config.yaml
n_layer: 14
rope_fraction: 1.0
init_std_up: 0.0132
decay_fraction: 1.0
doc_mask: false
MLP neurons of a small language model. Each row is named by its layer, matrix (gate and up: input weights; down: output weights) and neuron, and shows model dimensions 496-559. Each number is 50 + 12 x the weight over its row's rms, rounded and kept within 0 to 99. A neuron's up and down rows have the sign that makes its largest values positive.
Before each neuron's rows, "fires on" lists the tokens most often at its 100 highest values on Wikipedia text that the model never trained on. A number after a token or word is its count.

fires on: " and" 26, "," 22, "–" 6, " H" 6, "-" 6
L9.gate2002:42 47 54 52 55 36 63 41 38 60 54 63 13 77 38 59 70 54 46 60 50 40 50 65 45 38 56 46 51 47 45 50 68 47 36 36 63 36 43 41 52 50 41 22 62 67 49 69 40 37 64 38 38 44 25 40 55 65 43 39 32 63 77 46
L9.up2002:51 46 56 43 66 50 49 75 45 43 53 36 44 71 45 53 66 42 59 49 60 30 39 52 49 17 53 47 41 48 34 51 49 44 66 51 68 51 56 48 50 42 66 59 62 60 55 72 56 48 30 59 53 41 52 35 56 47 27 59 43 53 71 59
L9.down2002:33 72 25 52 52 65 49 22 50 53 42 38 51 50 74 51 56 52 72 16 45 20 31 44 58 37 37 49 36 67 30 47 44 40 59 60 46 66 36 38 44 46 25 33 63 45 31 38 52 56 48 57 56 50 54 39 51 67 47 64 42 44 29 31

fires on: " t" 19, "T" 18, " T" 13, "t" 8, " of" 4
L9.gate1914:46 42 48 61 34 48 72 34 43 52 60 25 47 41 57 60 55 40 40 54 72 60 56 59 71 24 39 38 51 52 53 38 60 41 63 61 69 52 55 34 70 35 48 41 68 44 48 77 53 51 49 48 33 50 71 38 49 44 65 56 63 29 58 59
L9.up1914:60 52 68 58 53 47 47 47 56 75 43 42 40 46 46 50 42 27 34 64 63 30 54 37 48 36 28 61 51 56 43 69 41 28 52 53 50 36 29 50 32 41 52 45 62 32 47 62 47 41 39 80 45 46 43 58 51 48 37 57 57 44 70 54
L9.down1914:29 59 71 35 48 76 51 56 39 43 51 42 42 56 30 48 42 45 68 56 55 85 38 54 46 53 40 49 49 35 40 36 54 38 32 37 41 67 60 64 59 56 41 39 46 37 42 40 58 60 41 60 27 39 50 37 54 65 33 54 37 57 69 43

fires on: " " 44, "0" 15, " |" 11, " =" 5, " T" 4, "1" 4
L9.gate225:26 24 62 41 63 63 68 38 56 58 38 45 37 57 46 55 48 65 60 26 43 45 52 42 49 59 73 43 45 29 62 60 46 36 36 63 49 55 38 30 51 48 49 72 58 32 64 70 32 36 39 54 48 47 65 19 74 44 25 63 52 55 54 67
L9.up225:33 49 39 65 44 59 47 43 62 57 61 56 44 60 62 17 54 25 50 41 57 47 41 54 69 65 69 81 53 85 41 66 60 43 64 55 59 61 48 64 49 67 50 42 56 57 43 63 40 56 52 53 48 57 46 25 46 63 46 55 60 48 35 56
L9.down225:34 52 52 52 42 49 52 42 30 53 42 48 39 44 21 48 51 20 44 55 59 50 60 37 56 47 47 45 40 46 64 44 54 39 50 17 54 45 47 60 40 52 50 39 48 40 38 45 44 46 52 63 57 48 30 59 56 55 26 30 50 51 44 64

fires on: ":" 45, ";" 21, " -" 8, "," 6
L2.gate1702:50 66 50 45 40 46 41 54 57 54 43 61 53 33 53 39 52 69 55 52 69 42 40 63 46 22 50 59 50 56 58 53 52 26 31 52 47 52 46 77 56 44 58 41 55 39 42 40 50 38 66 26 58 55 38 26 46 30 58 40 51 35 45 51
L2.up1702:46 60 69 41 23 33 69 42 40 36 46 46 40 62 51 47 63 54 78 38 40 59 35 22 37 49 39 47 43 52 42 58 40 59 45 39 45 47 50 67 38 59 56 38 60 62 58 40 40 40 56 42 50 52 27 60 46 55 59 66 42 42 56 52
L2.down1702:48 56 58 56 31 43 38 50 73 48 46 52 42 62 45 41 62 58 38 39 79 41 71 48 53 26 42 49 55 57 65 62 52 13 52 41 49 58 43 53 44 35 68 75 47 45 32 36 46 38 53 53 25 40 49 25 59 46 38 49 63 51 41 28

fires on: ":" 14, " –" 11, " gr" 8, "–" 7, " x" 6, " to" 5
L2.gate57:50 55 52 49 59 40 63 60 49 62 44 17 52 36 75 50 38 52 69 57 47 35 31 62 64 57 40 42 57 37 49 44 46 30 41 41 69 62 52 48 49 51 63 27 72 61 64 49 41 45 48 50 62 34 42 40 50 63 25 59 39 38 57 54
L2.up57:51 51 39 52 45 58 56 60 47 48 47 46 41 29 35 51 37 51 52 59 49 24 38 56 37 69 50 55 61 58 86 77 68 60 65 26 60 45 49 61 60 39 47 62 33 55 39 67 23 69 63 50 69 58 37 36 59 40 52 56 40 47 28 70
L2.down57:47 19 63 49 51 58 29 32 33 43 56 37 46 39 42 53 22 31 55 45 36 66 45 29 58 51 52 39 42 52 51 34 48 77 45 37 58 33 65 40 51 46 60 43 35 68 44 33 58 60 76 65 52 59 40 62 38 37 69 56 59 58 76 37

fires on: "\n" 21, "ion" 9, "t" 8, "ly" 5, " world" 5, " family" 4
L2.gate624:46 33 45 64 42 53 36 50 54 28 41 37 71 59 68 49 35 40 66 32 33 50 34 63 33 35 52 32 14 58 55 62 62 74 47 75 38 49 34 65 63 31 67 34 57 51 56 56 60 31 41 40 59 32 65 45 67 37 64 35 59 43 60 50
L2.up624:40 61 54 42 71 37 47 75 58 61 33 58 52 48 60 61 45 34 64 61 54 70 64 40 29 73 59 44 68 36 38 53 30 33 42 74 28 39 33 47 66 36 47 65 44 62 50 56 47 50 68 31 54 37 48 55 46 53 26 58 51 47 74 32
L2.down624:39 47 43 51 34 66 41 51 36 33 68 52 61 54 52 36 14 61 64 79 53 50 55 73 49 50 76 65 49 36 52 56 48 71 33 53 50 60 36 63 63 80 49 51 36 58 57 51 50 46 36 66 45 60 63 57 63 45 46 54 51 44 53 56

fires on: "-" 20, "–" 10, "5" 6, "(" 6, "×" 6, "/" 5
L9.gate1860:52 52 44 61 34 44 42 40 60 48 40 41 48 65 62 61 45 48 56 54 63 66 30 48 54 67 63 62 50 75 61 39 66 53 49 47 46 47 49 22 72 59 45 39 71 44 50 38 53 52 62 64 45 56 41 26 53 50 58 47 40 41 35 58
L9.up1860:53 41 68 71 58 64 44 43 73 59 62 59 61 46 36 51 53 54 36 75 73 60 53 34 45 56 51 64 54 61 49 54 44 30 34 40 44 44 59 56 51 72 26 65 59 63 63 24 55 74 44 34 49 43 58 40 20 44 33 65 60 61 48 40
L9.down1860:44 55 50 47 49 38 64 56 54 49 45 39 68 55 63 64 37 31 28 48 45 42 54 34 67 45 56 42 32 39 34 41 31 59 67 57 47 49 59 47 53 42 48 36 43 33 39 56 45 25 34 71 46 71 68 58 49 60 61 46 71 57 73 67

fires on: " to" 43, " not" 4, "t" 4
L9.gate1787:54 63 36 64 43 22 37 54 47 52 33 40 48 49 54 62 54 41 60 52 38 55 36 51 50 65 62 24 49 67 51 48 52 58 59 46 49 56 69 55 65 45 73 31 31 52 72 48 57 75 57 41 58 40 57 47 66 48 34 39 50 57 41 59
L9.up1787:28 50 55 51 59 55 60 47 54 39 52 47 46 56 59 55 33 37 40 58 67 42 51 54 64 45 54 71 75 49 48 55 67 31 55 57 53 50 52 42 63 47 66 58 47 56 30 52 42 55 47 37 60 45 32 40 54 26 33 48 52 39 41 48
L9.down1787:61 43 50 50 58 60 32 49 43 39 52 41 60 37 58 38 48 57 52 67 33 62 29 73 48 47 28 46 31 61 54 42 46 36 64 36 43 41 46 55 50 58 52 61 47 36 56 48 51 62 54 38 66 47 65 64 54 63 46 64 45 73 57 52

fires on: "." 28, ";" 11, "s" 6, "ass" 5
L2.gate1041:48 40 45 69 42 48 58 60 58 54 41 51 68 42 80 31 65 51 70 37 56 62 64 67 58 41 42 53 50 50 30 39 56 65 28 36 44 34 40 63 54 41 40 38 61 48 66 28 46 50 60 55 32 34 49 68 54 39 41 33 42 59 34 30
L2.up1041:43 34 68 50 41 59 31 50 48 61 62 48 60 32 41 54 41 39 42 43 40 69 47 61 48 36 38 49 52 36 56 39 43 73 28 30 66 61 55 61 32 39 69 38 75 26 45 32 77 52 44 56 43 74 60 40 48 43 32 53 57 34 61 39
L2.down1041:55 42 62 56 60 55 43 26 63 67 32 47 35 41 40 55 49 57 58 36 52 51 33 57 60 62 72 51 66 53 72 37 67 25 69 33 46 56 49 38 48 46 22 43 39 37 52 34 71 59 57 54 44 32 58 28 53 43 48 58 47 50 47 53

fires on: "," 27, "th" 11, "ed" 6, " East" 5, "nd" 4
L2.gate59:56 46 37 38 43 56 73 50 45 57 41 68 58 45 27 65 68 68 52 49 45 56 43 62 42 29 48 57 65 57 66 35 43 31 61 36 33 57 53 78 44 60 51 41 35 42 86 72 50 64 34 18 44 63 36 46 61 27 60 40 48 50 66 47
L2.up59:51 49 70 58 53 75 44 54 53 60 61 58 61 53 48 56 35 63 60 56 42 65 33 40 40 42 56 64 47 55 67 51 61 36 56 59 36 56 67 28 45 39 47 58 51 43 68 65 66 48 39 45 50 66 13 39 47 43 30 51 61 58 42 46
L2.down59:52 52 68 39 36 62 59 49 73 43 61 50 42 39 67 38 37 56 35 40 50 54 62 33 36 68 60 52 63 51 64 45 44 43 47 55 41 60 47 57 45 35 24 37 52 43 23 44 61 47 47 40 63 66 50 31 35 60 25 51 62 69 43 50

fires on: " well" 22, " on" 19, " ground" 17, " back" 8, "nd" 4, "z" 4
L2.gate775:63 37 55 39 47 38 51 61 44 51 56 52 20 63 33 54 66 50 43 45 48 50 68 40 57 44 55 54 54 67 55 49 51 43 34 63 55 58 48 46 63 32 59 61 40 55 43 63 28 33 82 45 47 50 52 62 49 53 56 56 44 36 69 75
L2.up775:34 43 55 62 55 35 61 63 54 41 70 50 36 56 54 60 56 72 41 36 48 57 49 32 42 38 61 71 55 37 40 47 41 54 25 54 58 49 63 53 56 29 66 48 44 48 57 58 49 34 53 51 58 38 72 36 57 58 38 44 60 48 42 40
L2.down775:53 69 40 51 76 62 48 48 43 50 37 63 67 59 55 62 68 52 59 25 51 65 52 41 48 73 55 55 49 59 45 57 61 41 55 52 50 52 37 18 56 60 57 44 46 47 51 45 65 46 53 53 36 36 46 50 42 43 58 46 71 58 35 70

fires on: "th" 45, " two" 11, "nd" 11, "rd" 9, "ow" 5
L2.gate533:65 36 33 60 39 68 67 41 52 42 76 50 44 39 30 34 52 49 62 71 41 69 52 67 46 37 61 44 63 81 44 29 38 40 64 52 42 54 51 76 43 41 54 36 42 55 81 50 43 61 38 35 59 64 49 52 49 50 56 62 77 52 59 34
L2.up533:37 49 31 40 47 39 48 48 42 61 47 40 34 61 37 50 63 52 47 44 39 41 80 50 37 41 45 56 50 58 40 76 58 44 44 39 30 32 46 51 30 50 50 59 54 41 58 48 44 35 51 45 38 45 47 44 25 44 62 50 26 60 64 72
L2.down533:46 31 65 49 37 59 55 49 54 59 38 62 32 49 39 36 53 49 34 52 29 56 34 48 62 45 46 58 43 57 48 36 19 58 59 50 45 62 48 29 35 19 36 68 55 37 47 51 63 50 50 50 58 41 41 27 65 52 60 45 65 50 46 34

fires on: "," 37, "-" 17, "|" 9, "ody" 7, " |" 7, "===" 5
L9.gate1642:34 65 61 37 59 41 66 52 38 46 39 34 45 65 35 64 64 76 43 44 78 53 59 43 56 50 49 41 36 47 56 46 30 47 56 44 52 75 39 42 40 59 35 71 70 48 43 56 34 39 50 19 34 49 55 47 62 68 53 77 40 54 65 61
L9.up1642:64 35 43 51 56 43 62 41 36 52 68 32 53 24 53 60 57 29 46 37 74 36 30 59 73 47 63 54 41 50 40 44 67 59 45 66 61 48 59 30 36 41 68 59 35 60 37 55 34 60 38 49 31 44 66 41 28 39 62 75 57 62 51 61
L9.down1642:47 63 67 48 35 36 56 58 51 40 56 47 30 57 24 82 74 54 50 46 61 45 50 49 59 43 46 55 80 78 66 31 52 27 50 22 38 64 18 45 46 44 42 58 45 27 49 42 58 50 37 76 62 43 61 51 46 49 54 37 28 64 45 63

fires on: "born" 17, " year" 14, ":" 14, " also" 6
L2.gate1282:54 50 48 34 48 53 42 42 47 64 64 54 48 52 53 47 55 30 51 34 46 59 37 52 54 45 40 57 55 43 49 42 74 51 55 56 41 39 47 57 68 54 41 53 48 57 54 65 49 52 45 59 34 38 55 44 46 58 61 62 31 52 57 57
L2.up1282:48 72 59 42 46 59 57 65 39 68 32 50 29 62 65 35 53 44 38 53 41 53 39 45 65 56 63 53 57 55 53 55 61 58 65 65 46 47 29 58 47 50 61 37 61 53 63 57 61 39 46 49 53 28 75 70 40 62 50 69 52 45 24 53
L2.down1282:35 42 57 40 72 50 58 46 53 52 49 48 60 62 54 46 41 65 37 46 27 42 41 43 38 39 52 25 55 46 70 57 53 31 55 55 52 57 45 59 64 45 46 52 34 50 52 45 61 49 38 45 42 43 48 54 63 44 40 56 42 55 59 43

fires on: "2" 43, "1" 20, " " 13, ")" 9
L9.gate540:35 45 57 38 52 52 47 38 62 48 58 43 30 48 33 55 42 72 65 49 35 58 70 38 53 47 57 57 72 41 50 58 42 58 61 42 65 40 36 54 41 70 56 60 61 73 43 47 53 78 43 51 38 55 56 57 63 52 53 47 40 57 38 53
L9.up540:29 62 66 66 41 52 70 51 52 52 57 59 55 43 58 41 57 35 60 47 24 58 45 48 60 46 60 46 76 50 30 40 27 46 44 61 34 48 30 49 58 66 57 56 46 59 51 59 64 44 69 54 36 67 52 55 47 52 39 45 23 57 63 42
L9.down540:63 39 53 53 39 66 59 77 54 58 43 36 64 56 60 49 55 62 49 54 44 47 57 17 62 50 45 54 66 48 40 49 43 55 44 43 25 41 50 37 47 25 36 47 40 51 59 47 40 27 54 54 28 51 60 50 55 46 46 62 58 28 48 48

fires on: " of" 18, "/" 10, " for" 8, "–" 8, "ative" 8, "ase" 6
L2.gate568:60 41 50 26 51 80 45 42 65 48 53 44 61 37 24 46 31 43 56 41 73 62 30 30 61 64 46 40 31 64 46 70 38 39 70 49 62 78 39 32 53 24 47 71 75 42 54 40 18 62 64 54 43 40 43 59 44 30 47 44 53 35 53 43
L2.up568:56 35 36 60 53 67 76 45 23 33 37 50 67 43 36 54 66 71 52 57 59 50 32 34 45 61 45 70 51 53 57 57 49 59 55 45 48 34 62 31 36 33 47 35 60 66 73 30 42 62 42 55 38 58 55 59 41 34 43 39 46 81 55 39
L2.down568:62 52 45 30 47 30 61 71 57 52 52 55 52 46 49 43 44 34 61 32 36 51 55 34 49 47 49 42 48 38 35 42 60 63 55 63 63 39 42 45 46 53 41 60 40 37 39 42 75 35 48 29 54 35 42 51 59 50 49 67 43 57 48 52

fires on: ":" 15, " to" 13, " for" 12, " of" 11, " that" 7, " at" 5
L2.gate1874:64 49 47 45 55 39 54 70 55 52 36 28 71 24 66 59 47 34 30 65 54 48 42 36 48 41 30 53 54 75 53 45 48 38 57 49 70 66 37 65 41 74 27 51 36 62 41 57 62 45 59 39 42 53 45 41 53 49 57 62 51 42 45 60
L2.up1874:29 68 55 58 40 42 35 52 38 58 35 20 48 41 62 61 27 60 49 56 32 64 55 53 50 56 33 62 55 60 46 52 21 61 46 69 41 60 55 40 54 60 50 64 57 50 67 55 70 63 62 55 59 38 40 68 57 66 52 64 40 45 24 54
L2.down1874:47 65 30 60 41 47 78 35 51 47 41 55 40 37 26 57 48 69 57 57 58 48 61 66 42 52 69 51 47 43 60 36 55 68 73 62 38 51 50 55 62 47 62 60 54 56 46 52 49 56 39 56 51 45 65 42 52 38 44 50 51 73 65 56

fires on: " /" 23, "as" 10, "th" 8, "st" 6, "nd" 5, "s" 5
L2.gate1922:30 53 57 42 51 37 41 42 56 40 64 53 57 52 42 66 57 73 37 68 59 49 50 47 46 65 51 36 61 64 58 47 62 62 56 49 38 38 60 29 36 52 44 37 56 41 59 42 67 56 26 60 61 65 59 66 69 32 54 73 62 34 61 28
L2.up1922:42 49 54 62 53 42 62 50 48 53 61 57 65 30 64 70 50 24 50 67 46 62 60 62 52 58 63 68 60 34 56 51 46 78 39 32 67 72 75 26 69 30 43 42 41 41 52 47 53 49 26 39 54 52 28 35 63 35 36 38 58 65 52 27
L2.down1922:45 64 46 66 36 40 57 54 41 58 56 60 44 38 27 69 41 47 44 51 35 71 50 41 49 40 25 57 44 61 51 59 45 34 42 59 38 52 46 39 37 46 34 53 43 49 49 75 35 70 59 45 53 38 30 51 73 53 60 47 47 57 63 59

fires on: " to" 23, "1" 19, " " 9, "2" 7, "3" 5, "6" 5
L9.gate603:44 68 50 46 52 68 20 44 54 56 45 65 70 52 42 44 45 40 69 60 62 43 76 54 55 53 45 52 65 49 70 44 40 64 59 48 84 67 51 56 71 58 41 48 63 44 49 43 58 47 38 34 40 46 43 46 71 48 45 38 42 66 30 30
L9.up603:56 80 66 51 48 57 64 38 52 52 57 46 37 58 26 55 62 53 64 60 52 79 53 56 40 66 48 49 48 56 22 52 41 28 31 67 27 71 43 43 55 31 28 53 42 48 55 36 57 47 48 44 44 45 54 37 51 34 57 65 45 31 58 71
L9.down603:49 28 23 48 46 61 39 62 53 52 47 55 60 59 55 46 51 50 40 46 39 43 55 52 39 23 41 63 38 58 54 61 43 53 50 55 49 56 49 34 56 45 40 39 66 44 37 28 56 37 32 54 61 60 60 42 35 33 52 46 34 55 60 49

fires on: " for" 17, " of" 12, "of" 9, "ux" 7, "to" 5
L2.gate1856:66 65 36 32 70 37 44 65 47 64 52 33 56 43 76 48 62 57 48 50 55 62 61 66 73 67 59 46 62 48 52 47 21 24 55 46 64 56 53 33 45 43 35 46 52 30 29 42 54 58 73 47 57 31 42 59 59 60 57 60 58 35 49 48
L2.up1856:59 48 40 58 65 33 49 42 53 59 41 54 36 47 76 56 65 28 71 33 59 38 56 70 63 62 58 44 57 53 38 35 56 54 54 37 51 65 52 64 34 39 41 49 68 51 44 45 51 73 40 45 69 60 38 60 48 79 51 61 49 50 36 61
L2.down1856:42 63 35 41 52 74 30 45 64 47 56 58 68 55 61 36 58 29 47 51 42 60 39 53 65 46 52 35 53 35 34 35 37 45 50 42 53 54 63 33 48 54 61 54 60 44 61 59 62 47 35 30 42 61 47 50 59 54 70 55 49 43 27 45

fires on: " (" 34, "==" 31, "\n" 15, "0" 4, "===" 4
L9.gate1540:73 41 37 60 55 26 67 46 51 44 65 53 52 46 57 69 71 42 57 37 57 50 50 46 43 50 55 43 48 68 39 55 38 60 22 56 42 50 47 36 42 66 44 53 59 50 57 34 85 47 53 61 55 42 33 41 57 39 45 37 33 61 70 61
L9.up1540:39 63 82 74 29 44 47 48 55 35 56 47 30 48 64 60 60 53 36 53 39 42 31 74 63 43 34 36 46 51 55 63 48 35 57 44 58 53 62 54 56 51 50 46 30 38 42 68 52 43 49 42 46 39 58 69 54 58 32 58 64 38 38 55
L9.down1540:40 33 24 55 55 21 58 48 34 52 40 61 48 60 67 40 40 49 60 67 46 43 48 39 39 46 63 41 52 40 39 35 26 40 39 34 53 52 48 43 45 46 51 55 71 54 45 43 61 49 45 65 35 49 50 58 51 51 51 52 41 63 46 58

fires on: "." 17, " O" 15, " Pres" 12, " ." 6, "au" 5, " There" 5
L2.gate115:42 56 62 67 41 42 39 43 46 55 56 50 43 36 62 52 41 45 74 38 63 57 62 69 59 42 58 33 50 50 69 59 42 33 43 58 39 44 55 53 60 53 31 61 69 38 64 56 45 53 47 55 50 67 63 42 49 61 39 41 31 31 47 49
L2.up115:51 59 57 49 47 35 52 37 46 30 60 47 32 50 61 25 46 66 65 51 55 54 64 40 28 34 66 37 30 42 28 59 56 65 52 43 57 54 50 73 58 75 29 47 53 45 69 67 49 51 36 56 25 71 43 68 52 52 69 47 52 25 58 56
L2.down115:28 43 56 51 34 50 41 34 51 66 68 56 33 48 69 44 44 47 58 49 46 57 33 57 50 60 50 58 46 38 51 48 50 41 67 35 80 52 40 36 27 46 66 56 46 46 29 67 35 49 56 61 42 48 43 37 31 41 49 65 44 53 43 37

fires on: "1" 29, "0" 18, "4" 11, "2" 7, "5" 5, "s" 5
L2.gate1401:63 45 38 73 59 42 57 37 35 47 29 33 27 50 64 31 64 68 60 62 67 22 36 40 68 39 34 38 34 37 62 55 63 52 44 75 56 68 52 51 65 49 36 26 53 38 55 54 39 46 41 46 38 67 64 71 64 73 61 53 46 18 62 66
L2.up1401:45 54 51 65 63 44 40 52 49 55 41 41 24 32 55 39 50 76 57 49 35 62 44 48 54 46 39 61 68 57 43 54 62 65 41 49 42 52 41 50 43 29 52 29 61 48 72 48 37 48 50 35 60 66 45 65 66 66 46 58 66 50 62 54
L2.down1401:73 53 30 76 39 36 55 50 56 63 56 62 45 66 35 65 45 24 50 52 48 56 62 34 47 46 50 48 38 49 57 48 56 51 38 35 70 73 52 64 51 42 47 46 50 54 54 40 19 52 44 68 44 48 58 57 37 33 40 64 62 70 20 44

fires on: " by" 20, " to" 15, " in" 13, " from" 10, " of" 5, "|---|---|---|" 4
L2.gate221:69 49 43 44 50 55 85 65 52 39 43 49 61 61 41 46 57 74 44 62 49 44 42 70 47 52 47 48 60 46 44 64 24 58 40 58 47 62 70 39 67 38 29 62 43 55 50 62 47 52 54 34 37 66 49 41 69 50 79 54 45 31 33 41
L2.up221:61 60 41 37 51 57 59 39 47 57 37 37 42 61 39 64 64 61 46 40 56 63 51 26 49 60 39 50 50 34 26 56 34 60 38 72 38 53 41 63 47 26 56 49 69 39 36 53 58 67 44 47 41 57 66 34 67 27 47 56 46 51 55 65
L2.down221:54 34 34 21 46 68 46 51 68 40 48 55 44 46 50 36 70 34 58 29 59 79 33 35 65 57 53 38 77 29 42 63 71 62 18 27 60 45 43 29 39 51 37 40 37 51 51 44 60 51 56 51 83 51 65 47 42 59 48 49 52 62 57 56

fires on: "-" 83
L9.gate320:57 60 35 58 54 37 25 45 71 56 47 25 30 51 61 46 52 51 29 59 51 67 40 70 65 46 65 37 65 44 41 60 42 65 49 57 60 48 59 52 37 64 41 48 55 57 55 71 22 43 41 37 42 30 49 35 50 49 50 58 44 56 62 37
L9.up320:65 65 47 47 66 57 76 47 52 57 50 59 68 42 40 52 48 34 50 58 58 29 35 48 66 39 63 63 62 37 57 60 66 51 48 61 57 43 33 61 49 50 49 40 70 40 43 45 42 48 68 66 34 36 54 48 41 46 49 41 60 35 44 65
L9.down320:62 52 26 54 41 26 62 63 50 56 34 33 50 68 43 47 51 48 25 38 58 60 59 51 49 38 61 40 80 74 54 65 57 39 59 47 51 71 56 58 53 39 38 52 62 62 52 42 52 54 43 59 38 60 59 52 39 55 49 46 30 64 57 24

fires on: "\n" 46, "0" 22, ";" 4, " part" 4
L9.gate1434:64 43 65 34 49 55 59 59 44 75 60 20 55 62 54 55 71 68 55 59 53 38 43 59 61 58 47 57 39 64 39 42 61 54 52 68 47 56 41 45 48 63 64 39 50 30 65 36 52 51 48 33 47 51 41 44 52 31 51 36 30 61 57 36
L9.up1434:42 47 47 61 59 31 51 52 47 71 51 30 35 50 52 52 55 58 33 34 39 58 35 54 41 19 58 40 51 63 48 50 65 53 32 35 33 42 63 62 67 57 30 62 28 13 61 44 59 30 70 49 52 55 46 33 39 68 44 34 53 73 65 52
L9.down1434:57 43 41 51 63 47 38 35 44 45 75 40 41 46 44 40 75 55 49 74 48 55 23 46 43 23 53 50 38 53 75 47 32 42 39 52 67 58 42 68 49 42 57 60 48 69 48 42 60 54 50 87 55 46 34 44 62 55 52 43 47 61 33 37

fires on: "." 46, " " 13, " a" 6, "9" 5, "2" 5, "0" 4
L9.gate1773:42 42 56 47 68 64 35 33 70 67 30 30 50 58 45 55 41 51 38 33 78 54 55 47 79 35 53 43 61 58 33 68 61 46 55 56 48 50 46 28 51 55 58 42 52 42 44 69 68 45 41 39 52 59 71 63 56 65 63 58 39 57 64 59
L9.up1773:42 41 29 67 48 52 41 36 57 54 53 90 59 32 36 51 40 36 39 43 60 75 36 49 56 46 51 54 79 64 54 80 46 57 28 34 45 37 68 40 49 51 53 53 65 49 45 68 47 59 62 64 39 66 46 50 33 46 50 48 66 26 32 49
L9.down1773:64 41 66 59 45 71 32 53 50 43 52 46 56 62 40 49 16 55 38 52 52 26 47 68 47 24 49 54 53 45 45 44 48 38 57 71 43 47 62 42 48 54 33 61 39 55 51 46 44 56 43 60 42 69 28 50 40 41 45 60 41 51 46 69

fires on: "," 21, " of" 16, " " 16, " from" 8, " under" 5
L2.gate1591:65 65 31 58 46 71 73 42 68 40 36 57 65 51 40 43 43 58 29 62 58 45 49 65 54 47 49 64 56 43 53 66 71 53 31 41 43 52 21 54 60 68 43 37 45 49 50 33 68 51 55 39 66 61 53 39 36 54 26 57 57 33 78 49
L2.up1591:51 63 41 67 50 58 48 48 53 37 48 55 17 62 27 66 28 41 28 35 27 47 72 48 48 50 51 43 27 39 36 53 44 62 60 43 29 29 47 53 44 58 48 60 57 29 68 54 57 48 28 51 62 53 53 41 72 59 36 46 37 42 44 40
L2.down1591:29 47 62 38 57 25 56 48 42 48 40 61 59 52 51 46 75 53 56 43 42 57 55 45 55 26 51 51 45 60 40 26 40 38 28 72 23 46 42 44 65 44 45 47 50 28 42 15 60 55 50 52 59 56 61 53 42 39 64 45 46 51 24 58

fires on: ";" 23, " United" 15, " than" 11, " should" 5, " as" 4, "ow" 4
L2.gate814:31 69 54 54 39 59 65 59 42 75 44 39 32 64 48 40 54 65 73 45 36 34 50 54 47 28 59 26 37 54 39 58 54 59 62 59 41 66 32 44 39 54 40 42 49 52 34 52 47 48 44 51 20 58 63 56 57 35 47 55 45 44 73 24
L2.up814:45 54 46 32 58 64 44 55 63 49 56 44 50 47 40 29 51 45 60 32 58 68 53 62 58 45 50 58 53 59 52 27 42 69 39 61 42 57 45 69 58 59 54 58 47 36 50 55 41 53 35 56 50 59 57 50 70 36 40 53 71 67 49 59
L2.down814:42 54 49 35 62 48 56 49 57 49 65 45 51 37 46 36 68 59 39 45 45 69 59 70 62 40 63 48 64 63 35 51 30 31 47 39 37 29 52 72 46 47 54 75 59 49 61 53 63 61 61 56 59 55 34 55 57 70 42 34 56 61 54 47

fires on: "," 24, " of" 22, "ub" 8, ":" 6, "n" 6, "hen" 4
L2.gate409:50 62 61 22 68 56 76 37 57 71 56 49 63 46 55 36 49 66 60 70 49 37 40 43 63 43 50 53 65 33 53 24 64 53 58 52 44 53 25 55 43 61 72 38 51 35 61 17 40 45 64 44 55 43 40 38 43 53 49 49 71 24 49 55
L2.up409:45 71 48 49 67 62 62 65 49 60 48 39 21 33 48 53 40 40 61 39 53 41 31 43 54 59 40 54 52 34 45 55 39 42 54 37 57 34 42 60 58 58 44 54 24 57 68 47 47 40 54 45 67 58 55 68 34 50 54 46 72 66 44 54
L2.down409:36 54 47 36 50 62 40 56 46 53 44 43 48 78 60 35 54 45 63 22 65 33 51 56 31 43 56 55 50 38 29 38 59 49 52 44 43 60 55 66 53 44 43 37 51 42 54 54 41 38 58 43 49 43 35 29 54 52 48 41 48 44 43 74

fires on: "in" 22, " of" 21, "'," 8, " from" 7, " as" 7, " than" 6
L2.gate175:39 55 53 38 53 32 57 53 56 46 31 67 48 33 31 64 66 74 64 56 34 47 53 78 49 28 64 29 53 60 35 60 42 34 45 53 39 59 51 66 55 63 34 56 54 70 59 46 60 72 48 49 51 41 75 58 73 36 61 33 53 50 54 36
L2.up175:53 57 60 31 61 40 57 34 48 38 65 69 39 41 43 49 57 58 45 47 46 45 47 54 33 55 57 62 49 62 43 45 56 38 32 28 76 52 39 60 38 36 64 58 64 38 41 30 33 53 42 42 79 38 61 46 62 46 60 63 54 64 34 48
L2.down175:65 58 65 40 60 62 51 64 52 34 42 50 47 47 51 43 43 42 50 55 82 61 53 53 40 45 36 55 49 66 50 46 68 28 56 44 52 34 35 32 12 55 67 62 56 54 49 64 50 59 50 53 64 66 47 49 66 66 45 44 68 57 43 28

fires on: "0" 32, "8" 11, "4" 9, "2" 8
L9.gate511:39 20 43 52 52 35 55 49 68 33 43 68 53 35 45 66 42 65 69 39 65 41 57 32 38 39 36 30 25 61 44 58 43 41 41 51 50 69 82 45 56 34 50 39 52 46 35 69 51 58 56 61 29 40 40 54 44 32 50 51 67 34 64 47
L9.up511:56 67 49 50 52 61 56 48 56 61 43 68 34 47 51 59 36 60 58 61 42 32 54 39 71 35 41 43 65 62 34 40 68 53 53 52 41 51 30 64 46 65 48 45 55 44 39 39 42 50 55 59 70 79 45 58 47 57 30 31 47 60 58 68
L9.down511:60 37 54 45 60 58 62 49 46 69 31 38 41 46 59 27 44 32 42 38 52 33 57 56 38 50 59 53 39 49 60 35 67 45 36 41 79 42 78 41 51 48 54 42 60 63 61 55 48 44 48 53 51 56 21 44 64 42 36 58 56 28 71 49